{"num_hidden_layers": 15, "num_key_value_heads": 5, "head_dim": 64, "intermediate_size": 1280, "hidden_act": "gelu", "norm_place": "pre", "attn_scale": 0.125, "parallel_block": false, "warmup_steps": 200, "schedule": "wsd", "decay_shape": "linear", "final_lr_fraction": 0.0}
MLP neurons of a small language model. Each row is named by its layer, matrix (up: input weights) and neuron, and shows model dimensions 0-159. Each number is 500 + 25 x the weight over its row's rms, rounded and kept within 0 to 999. Numbers have three digits each.
A block is one neuron, or neurons of one layer that tend to fire together. After each block is what it responds to, as a language model described it from the Wikipedia text at the highest values.

L12.up755:498499477502493530488463482527491518540526557508474435514478520514506537507471477491493503484468515446488519491535519496542487502534540500515490461483492508485434537494491493478495502500460527489490468515542532470479503512521478492518464534492482486489514532494499459510510504501488468511464516545503523514490502470462477529527535475496486481462485520515511507488510489458496508474490477476506499505488542502448504483513497505475514526526545520528504508547504469463492513484508478
L12.up791:530502518512466498542484509499455516438551477486485465508486513505470494490453462478479517509507511487496495478513515517509490494501486538441534487523501489485462494478500505512528504497496543508488490459539491465480507497524507473500514479515487481456480479495511521538443526516554472480500511530461533491517496526516485526497493510538481518486557467553470549491512507534485491479511470484541482497454548491514495497489513512492434516503516460488493451541485499478516548505477498
L12.up1113:493488511453506505479501530491477500495485532475514486467489519475496511496502499487524464493489557474480534461492496523472518508524509488517463490514488474511517508520527498514512473449470501491526484474477529482458506514502495471493490475564512533526513519496526505510497502498452499529450526505508484493499525501499460473482520517506498459497523506564481536467447492461513536516511495469522520499425506489478510490474527522491521533487513466550478500513516495517492520430484494
L12.up1245:543490485502532555522445485509538489500549518497529480508488503508510492509471422468503478535469486483478540530518502466503518520527509455504525531491519498496498534467575530495463515478508500487494483472534464496467494486517515478508488535519493482519468489499514472529461512511453526479482496510484499484490493490503457514463506443492463522488511517525498487504511520502515496527518472502521497513510479520504484518535491532481504504468541489533481472553537520466499523489466520
Responds to: Decimal points, commas, spaces and inner digits inside a number just before more digits, mainly election-result table percentages (77.2, 44.44%), plus scores, years, times and attendances.

L12.up219:552458504499479473483516487521474497496532456481470485476467482474487495527485521531521530516466479507486497492575520537511485502522488507497502496520516487453470498517507490491520475492536508485513514489458518513523475510458497489467512501481491472521477487441520479499474520489485481526483513536505472511452530475513506507473527506523448484517458517509493511474511483557527513485497455475535507484500447494479461506557479475500487500511481491481542527507500509477498586514557515
L12.up360:535464457481474474497497469511516524445478507527512508485575488514525486540467466509463514520500472531496513483516493527478529481495503526506484536507543473505476509513468526466458519490538495494566503476503514530536458507474491501477535513501498480503500520495503528493488533538467457517476482529461489468471550497486563514505513517487489519525533521477473544514487518478500527480507488526479534509463515454479512463469510477476502508504458486501478525480445530500499541538486503
L12.up471:549527478476494496501513513494507549498479470494497503521477493518490533497494436516500520476508530486467502505500495579535474487525461474499475537505474538485481512519474490510470507500500483503501468491539523517507504491503486465490537455493466499530511496526521466533467508485485510511512469475515490493507513484504519504535551470489501475477486524476523478524495518541529502470490492536475502450487525494443553504547497486533480476514505565456503482538494494510505518486495531
L12.up847:542449500475457520487488516510535466497482463516506548507504482487510532460486505495548512485460507530475566459514513534514511504532474523469488516498499495500486507545512478467483521458511499495494474478480541542451501481516521488507505475565473522544467518515472485519553524505483489489500509496512531484528488465517524493513474454563471450540529535462493538517481512503486468526483486486486458490486498486553494488523481489528484499495465488519530563511480519511502517439493530
Responds to: Second newline of a blank line ending a Wikipedia paragraph, before a new paragraph, ==Section== heading or table, plus some table-cell starts.

L4.up1096:501497487508544472504493504514506505485473495544496509513517509493483524487464502511480496542507477466513488457462499483496491451505520586498498512507512502537515524478519527510492479491491477516532490534501487501530501504500555484479483540540465538473471465529512490488506458519512497479534503453507534487514523499493490537501474461561483531521473494499520513484506493519525494475498516501475515528517499483491518480535519502510515474529525481496519478518492528510477546479488507
L4.up1214:467506529512510485480498561507560472525525505501520498522492525490503475505528528534438466526504494505483515493473492500473486499469490482499491483527485501483538474468492541516442481535538481489510524467504535531477519489455520497501497527509495516509475547523517507506510474535495507502492559494492541474489503516477458513528448494506532490485498480512512501492501518521520518518531489474511452468466463501532496497500478494529516512502511481507508504513472504543483497547476495
Responds to: Single-digit numbers in pipe- or semicolon-separated sports stats tables, especially final total or goals columns (e.g. 3, 2, 0); also digits inside birth years.

L5.up59:484480532484490483498513478489495498469502501500492508487519518474495507536486487487502506409498514491532510515491467496528531511545494539544502496520492482513492499508474512563494494497474489525515461492511483473461523530516528468520490508513487540465499511480493475543551493466573489485565536496476504470487530511510474561501495516484524509524491498537479462537534486476515546460483469464499510458502499489477515483501476535542519442538540479519518541486522466491481505485514524
L5.up74:485481492516460520550522533477485500524517477435529463488492505519496506500524518501477502473577543528484470517502504477526464519522475503548489499508500474455498522448479501511479484498474542493530500528538484485503470522464497501540517520517520494479468478492485525522473494501490568493488463471483514464479497503510459481518497531484489495485540511507515510512530443494516505491504423492552498508486480491521526452448512491537524458529502460516523474495528469512523488557481494
L5.up110:493506493497490483539515480453490486496479482512507518526494532488513509497493499494512517509520540436501504442545459508501490453515467515533478512479500441504544490557478506512525453484528510475551520499481523511481533554497512520486451512486532519487504456468508483469560498509502507477544484521496464573545519481526497457524479496538458511485478556497483516519485500472502511530512510505489468498489499556503474509489504505444522501516501520511520479478513489512477529490494527
L5.up261:463480466534504546507495500512459499477472519513509482486458544485528494493497569479489481513498505526460460455496532496484496522511533514496532492481503495502452512487493511533534501535495438529467506475487470509493500475551467526484513486468517501447479467512535478509524506481532457501530527449466432499482511491517511503515523485459494493455494506527495502477502543488544459486537467518508522531518507460497511474514534507491504514511499478492544501508496504486510473436476503
L5.up515:509504499524508490505535553446483521512503498530513564526527522493481484473524473470463519469489448488516456448535491554473467513520495495481509488489526499532508468490533496507453516505510490522503505482486464471530504497496521501479544503507496540511532495473486524507507528473494506491468492470488526555522532523478493550475483462505495474492516485523522475479549499527507531493544489504511514490506502534488487485461511515491534490489526505462534542499438503499493505521479502
L5.up802:518527519477509545527537474518487484493487493480489525563507476443460470482498516476488505509518492510500471524473515521472472496507518463493513553500472502495546503558491504510510514507466509508495470503440500501514496516506515509484462526512509547493542484503493433573544526486510485489489532500506535504509482475502482518447477466501526524516515463477433466484505490474493497485475481527516495507497501488508507500495464516463554469470531497531483502465490468480465542498498558
L5.up879:504464501519526512519531516471497490501504498511497528506500487492471530512480498498523520453530496529527503494534501494474448502530469483488475513515503517478458513501519511522480464541478527502486503528470564509479447479521508510510494474512513514476483493485484515514504498520474488505486526465473507498529499495486443515492525488519532488517470504491492479478479489490475515495523440512491480490532501419471496471497448520516533503547480504554510484489500507504521486470493502
L5.up1215:506473513480460497499526502493507473510513508552488472512467481465528535506495515503513472463530533472476541567489497507514485474517530501517511516548480466536478510501511522509497517516484474468504507516490515542508501490464470486521455539498494528509509567477503513502545481477458538467534451542537513492486495498505490533495453456512541471481511531505505484526517462473500469520510497509482537458519494514534514511507525464524480440539557519508546454508470489538474474531498474
Responds to: Line break after a "= Title =" article heading, plus is/was/a opening a defining sentence about a subject (e.g. "Hermogenes was", "House is a").

L12.up250:504488497498493503511467529504479472479533495494476504524511495503468495532479490511507515496485556504508492453467562496515494495513496489490500489494518503514451484487509540483549481531481511501539476505533483466497478518483489534504501500525521533544453504517503549509500482526457546522508520478480496525522511469494496534489481512513505521545535504468505523489494510505471551469468478517483494476486489526498475502513523503508484471514461493496539497496478474526485490481517528
L12.up409:494454500485487528509510514494459471477498478483471546533503483507518512484481543494511549501518485474519500486490500444486502486497555494506451525447534493497519489524562507460510554485491510459552498539513490502467512477501524493548533562509503507478507525464521504521485527503435483475484520472520493521545496491484490511481516475511531456500517428534475550515466480504525504521526478491496493488520502542500450493494528522532482501501469505485495517524463510495455498461501475
L12.up475:550562504508515518526529507487540458492505502519480528500508483502492513516491495454525492481491496509480520449502473511476483502499511544505544487487513501504482506485541542502518497529471502495534526483477504524498476554509538525475538512529504500532507470434509517480523485486532527470491514465491552492475523463511508508501511512547483544487459485499479510496512522514462492530524476467473464481464448484493463507570551501563509507511547489509452536497498498515536463484480486
L12.up758:513478469534502518506559479481476493460499460496494492502504509528525489561505488454474528451518454519481504510506485515537477522516498525493498519512501509510475492525476482485486540491448492523538445495552510505512475518539499516435492491528493520497496476469507475500502511485453487473516507469515488534502538497485463541476510528507473517471476507525448540516489490475501542515538512476457475518505527489516500508543495489538493488519539528490535523456477503453441500547498512
Responds to: Verbs such as is, was, become right after a subject (often "It") naming an institution, project or thing, e.g. "It is located", "The project is slated".

L5.up21:476490519479504498491506502493468494460507483457478530483487512507500487472515518567506521543502488485521495467523519493483479469464491514472539487483487515485533511521496488512521463495495506553488457539514493486482503530520476531456488474503490510491496480519535468487533522532496468539487484458471496478524540525462485479483479494489511531466452493474521528486519499435532491480542525519495513505500456519525486497498488475512518508480544470477534474480476528469505509484479529
L5.up22:506472512462541483515511489513512483479473470457492502497492498519514521463475483509499503507501518459470487499503494508526476502505479528531498451517509532495463508513454462487482502450513499463524520477522510492517496539498515520477531471515468493525435482492480489508470472480489509510508504511472490490502536471533479471500485509510534524506468481485495534497499468477526566457451500500545447519525485537443490453510507495513496494480489519467526546531533493547535545510515456
L5.up96:465474514481441473516514489471501503480468500482500527501460502478511490524545539532495485506489475491496532489511469539516529509521465495468507469485534521491490472470544460454490494534507527505499500525521531501443540465504523520495515481494507487491506476533469452487511486470539575533497500462529550460527517512468513488529477472509539540479512480520477520499449485474489486522512505504470479519505495546521466495530509524499477487493470523466495535535467522466489528486481523
L5.up252:488544490548526480479499517521529522548513508523500511517502495475474478489473462515473492488493488520511481460548515473516520522489464487532518489492480494511455505502495488518505540503549496521496499478453503469466527511525458511486511488441509517508469513476505508512524512477521519473496482514500505458484470509494524542487510500508496480523499473516558564475518507480496534483472505463508488518491425496497492501493510535523483485519528471521470495518549464452489521535476510
L5.up303:483500535511498469468527477482522531569499487500494511449481512579503509509462482527490494466498484503492473511499474502519458516504473485522513499442507467529513485499512513516533519492502502493507516470471520464502514473454523554449509518513498501537463443465514478519505584527507491456443479501516516504518507513505468461451505523540480503508512480495513496479496487513518518488551454500526485475526460527481499465518534497527494491444490476501504511499519526514498506539516500
L5.up657:499495517507537474470494471507480519485486499502485524563496489526509485501525496503517451547490520489480532480506501511534490504480491532535486529487507505502516554510503505514571490533513478496485444497468503476487496453478495549474465477532486539506498504483497507516527515508552521525508468512518568488514502494489486487503510487449510477536486517491439480514486508502508503501520489480474472515493458530484508489516541511504500481529513480481457516511534486511486498505505482
L5.up808:527532525510473490523512525526533512438496514535513490513533493451489486491482502502472502473491501497503504499544506496486497541505498520524502504474522545497513551482488489537535482527542498493496547493467489470498478462497493538480499467532481516465484475475478495514528557542485519508481456508512538473507480505484515551471488517501524500487527457481492499526546523513508547502521486500505413470493452506524510480481546514494519511489483486486486475538542508460544453487549494
L5.up1158:495513467495479502514533519569508493523537491485493510513543488501501497534477482505507507513503504457503463498519508473526544461510514521497425467534431522518476518509518542479511491522528480509500502497529466463464482503503507504452481493494519509455524514445535516518529502484497473469474482493497517504517516487501513471510515519493513506482449486480484467478501477491478497533482493508478522538497519503501479507536496460494488490485509507541534528461480468511529520526525519
Responds to: Line breaks ending rows of pipe-delimited data tables, plus separators and digits inside cells, such as election results, sports standings and statistics.

L5.up222:519478478507516462526465473523528474509488475466452499498507519492521524494489464530498521470499490455483533529478482509518500469512459475520493488497505546489508488509500516495482447478509492473493500502523499480502452517484491499491469495498489496492529469509515529485498493491522484503483494483496485510488481492473522500468552487470488532475480483468458519519484555467529500535522511494502429467490523516480470517490528529522481499511488503515490502489540544498500510504496498
L5.up274:471510481488510513530502462479494496486484503505477518535439480525515527504450476534478500509515504500516510544526488499490484447441501518492520449498470514484486512512509537495467524542481546513512485526540499495514502530504495556513524461482526514494470496494535467518503491506533495461529488505489500537463496513525507493502500470502432488479491486469536514494450540476532488531494426489528535496511463458499515473501501562488478528499488470483539500484494505538471479434500543
L5.up304:528501516478537484492495472463507506517491486515513505449507520529501519472530480501463487488489486491501500507496466481489493465469494497484479498475514499523529532531524528529488493506490542512511481468499501513461475471527502518495510490519509517497523520510512545508522481508501455504482463481512509484427503474530482481502497493490470467506508483500515460514483543524507483550554483468488495466484501482529552500525502467510513464562524512454510483488466509477466480505439488
L5.up350:516506532475512522495476502479513508515454503506493531474492493504500486534449490488488517496463474472474520503564531510511523477487516517451517538502476521521545489518521501500498504477505541487512507498481487463502488454483536483522518504459513534479487458477508493455521481478485491532482443516520484530495497534419499439506516500494495526486476493513496489459507532499495485488556478528535478463496543475515534530517511487492471497520513506507529484502493474475505463511517511
L5.up509:495514529482492485517530494528462484534491500506489475501490518517460460517508504483585513501494461500486493557485537450487511519505502508521533504511496515520537476490492468521506505476467524457485504473481533511477505480464529497494468530487525539524483499457519484513509526488490477446461466529515522516498501531514495510493490484507481501510477509509573469465535521481486563494539501539496469492485463491459509500499462522558485514521497485505491491545510516501485504492486482
L5.up716:474521517501496498509488471518495485513493483517479436540515478481489562475527496498467505495518522501463511492484505484472481496512466489499508508502509480530498565491477465513470493478487448513478485534516457480477487497507509501530467539490464523512496496516493511515483485523501518527523468549534533496530472502477504514480492460545501574494500438520459528540499483541481516525542466487473487536493494449481482485502562504566497524523489497490539485503477505481504509512489492
L5.up719:477500502509538496516535450519519494519527506545494486559531507489469476494496502499505518498525463474478514494510477499517487476525468514520513486481500559487511560449512494523472543484451533523497449504509550521478472521447476472509484477524514469513512472485515498537496492483533507491502534517485537492496460492470493515486477458495503512508449431507540495471506495490489492507463474501473465514491519493503571527512530473492502487550555469466473489504467506437491509491494474
L5.up946:491487523531464466484503518505504520490451464503497536481450549500498512469467455519503481509493538493489476544513489477457490461486479500563493502577520538477528546469499452518504484507523480503503498432463465490484488459470485506508502466458536518517484489502539464456529463509514475507487490534508492500506501517487495499469533542457474490517481487533513515466502500507458507551457519490513487490507540489534517466513525545505536499535493523465476441505527495517482505496521523
Responds to: Separators, spaces and single digits deep into long rows of number-filled tables (football appearances and goals, vote totals), plus ISBN digits; occasionally an appositive "a" after a comma.

L12.up174:503540489500484499492534504540510489503538472490467439481521499515528470524512538481490459475491547470453504497520474514463455494478478497522489492531518502550472493481484476428536486499497443487482511517493504505519489472495529527477529512499493468522521516544540451536467499522486468514550451475486503504506500475489522512517486472473442470485529555498529520471535532482480508499482485499475548525458508481533509516481490506463502512489482526471522513516499503513536516446517470
L12.up431:456518516527498541527477483553504478473490523506484491491535519489492511493502506498554497494511499455493489501468454500508446511491500474489500528531486505509512511480520495492497530536495480464503502477499506514491546470471538500477501469514517515551449485502543508553541528474517465502510484453494500528490521529522513524515496502527537502519479505552544510523485514525478461487527496462492505468462497472539516480504514507509504498472508439518521512479472459474503529491508509
L12.up1013:501523491504500483486515486493508499554493502547489465509519495507513523515504498502489521485529511484476503521551529495540481471481514472507498500509492537504492500471513484448499482478504462559522497485473510491472529517519507525496498447544495475474505496509485506491516489463532510484533466497493530512518528473490491514462481500480490519477482494451546515497472514518486497515461528467462539544485496518532456505543500481522502518533507464546528520520494506510520480486474483
L12.up1268:506536515496512531472494501464521501480506507524483483497477526489507522486496495476511469508480490512485507529507505482508503545474489484466471491498541558477456567515491500529515530512488519520462507500535473511465499498487529512557472517502474483551479487464458481509525488516492467456536516544483513520537547498484476471544461458500492488524477491483497470503442513533472479509486459483447473493511531535513517468504484515530534475507531504491553504530475509491471494533508500
Responds to: Line breaks ending Markdown table rows after a closing pipe, row labels like Majority or Total in election tables, and word pieces following prefixes in/de/pre/re (in|s|cribe, de|s|erves, pre|s|idency).

L4.up905:517481509497495477512499515491473477532472505507484522490521481484517475504527502536509536558477509496477518532543498533441502478509506484497481497475480551508462509512487475494464518532525498482515489534480499529521521504499455513503543479518488553473464513498499527554524543440454505501467472487489501484504510467512533512530497497533467494529516486498506462542492540533532520475509429519477516479437503501487512495534472503557511494443526528465495507512485472483463530542517512
L4.up919:513496491493467457516504477514516498513500484487468509454515489521527466562505484503503537489473488510451514472531503514476511494539502509466489513502481510489457499544493472452514512520551535484516498501499505525512469521491454508485512485499491514510457481484524517546486538452461517513478449469500516507518527453511519523490524538510494480511493471481519453548480529512517542498480464511468506492461521464500509486510452499529506485478485562445504546510481492495462531485504524
Responds to: The second newline of a blank line between paragraphs, before a new paragraph or ==Section== heading, and the leading pipe of new table rows.

L4.up301:465513527513501472463512508491517510490543472507475500509522477533457448504504459494510464508509451474494478506490491515511468485485476526469465465490524506479507534483520519519474521526479501494491505482501475495459479478534525514549444522457506498545476490513496512491455492504514510487472476444495541479513541494483504503444536493511508480544527501516492461498546523505502470468526504482502488485504511497511504478525473487551519505474455445501520509473555482521486470468529520
L4.up526:501515493504506471468544476521456526518521485470497538503543489510503455503475443505476522510521516520512481491518505524520469500504527493483494463474509556520469525516489521489487524514510516503490531474502484478513472493488541487507497499466529478511477480504491488473507516514485465491490443469489457497518520489553496493443499527520512462520495474449481497538512520490498502469481541492515521474558490535477507505503466541537489529478482467487518479451542512477494484489516521
Responds to: Column separators, semicolons, and digits deep inside long rows of numbers, such as stats tables, election results, ISBNs, and coordinates.

L4.up702:509470500566530502487488487469504513560492493461530450498493479491507538528490492485485531485496513538486535515485486491462526475497490526499532510501528495506437492537548507512529458538504505529482470530525483509490493473506526506510493495517469504485476475528490528547527514517501510456531515472526476498524492455540519478509522480522528501505472499479472508505490517513503539527462481475458486485506508468515491515471501500487531476477514515524511522464510502502497494529496508
L4.up1132:481540550522500487533506491461520508489500484501510471503494475491496497528476517455507534510526499478453507504549454501491463503469507514483514532536485472527467521488489524503512514470485568552531503567498513497488485461506512480496529523429514486492516464484502507503529517510459490525462506517541450500530473499476492478508517509477457493531491526496522498489513512446467490490499487489512446491485510481474487546451491538477518492537429546497479476502513484463479541540450507
Responds to: Closing equals-sign markers ending Wikipedia section headings, e.g. the final == in "== Career ==", "===Technical staff===", "==Geography==", and also the line break after.

L5.up213:524533496460489476541534514480499478481497493515476534484470499474503512529533541509502496506491521524466528480465541527467503471507475479504483493531440527452540488459524492520496507506512479507536531504544522473539454476500467545515516506503515493490490477522472548501502469521480460531477525490520498465477521534508476498498460497519496530512487550511543502525483522504490495489493523487520534494511504524502532505499523549508486495541493488515479484518489471506466529496525532
L5.up316:495529506507480465490499468495505520476471487509506510496456493543541508505515530503455492507529493536503473540513507521472502479528462470519522476535509523504495501506522501502556471527493516517539492506512477533476472518572440506514464515490499472510486458537466505487513529529428487523507494518534518515493499502523466511504482486535530490486494492485538464492505517488472462528490516476500487522485502468500480518490463519498491537487518483530481513477510527457502490519495494
L5.up323:491522488525507483556509478495490536438473505527487511504479473498482495500463503520469462497479480496494492544534477488494536529519447489491495500507521512460494495521510472499532522533512504534522469473490454475478513491470512514519521525510489546465496517511516503483490510514502489564531504430498514497513512515504506523495470522493507495507525464520476489491499504517509552510486533529515507562493490486455492442470467480470492494513509559485520510498476486521452501486516508
L5.up460:473508484555483430490465502527477477500520426456508497520484490549510503528486489501477517495487491524523547513504497485473509475512480481505495516484540437518519504491507502511480492530518501532514494499511472492520502505488493472487504542485488508503493502449491502499481487507493496474485443484476525531527472507503531467478484458495519470486504517523524501534506460535489544526507514525491527489541485444528500531464472524494506525532541519538527500487497431483468490496487522
L5.up466:463502559520513487529500493506549489526515506491538500468504551517523457502509522469474538512543497483465481508495462520496492496533472520483520499521532502499494518510481498512526541506482537508495444523503449501473437496477480482508480482508505491520509485510492540472485579453502473513523502495474551498518487502547542492491499506467548455537471509457487532537463503515489505510496445454488525540526504447507504520517500490478459459506502488484485509516514475499508527476436493
L5.up669:514547504508474464576466528530511512488510501498505507496503482520492514514484513528520501525471494488463483449493480489482509502488515496507525479521481510516499493521511514460492490483519482482518465444511472458506507477498451516466524504475487445492536518507519463489532497504490480477432504489535501487494458520525514489490506494446473481457531503471511498480526481535527491534467482550545548462503469515496484504501507491514494533531452477536484500541499519486488526487507485
L5.up806:507503467495489469513438501529490498524516512548480520507510481493532499494503521480473544467554539511519546524487503515473510449495492512499488537480502454503483518491487476541517477493499519473514512494535499511512514493478483511469492484481562497462501458482498510463497548504482483522458493446496476463474524508533469443507502481526472497480500470531481484470481507492463540503493513512512513496500525533551512472514511485477507532457534506520489510516491511475544495534485496
L5.up871:520535499507499475511473491483547552475488514487462488488513498483491528455484495476482534481510463503473476481518517463479517529520519569525532516489522511500466470466517525527535486462508516530495572508478465513517483510479460481455482506466502522482482448524515511506517503507493558529519473497524497509530485462484494537489480470535476516499516504529433498484483507495521519488515487478495504526530491459539528506530483505537519471557498510459496485485478526521494508503504461
Responds to: Final number cell of a row in footballer statistics tables (total goals, just before the line break), plus closing == of section headings such as ==History==.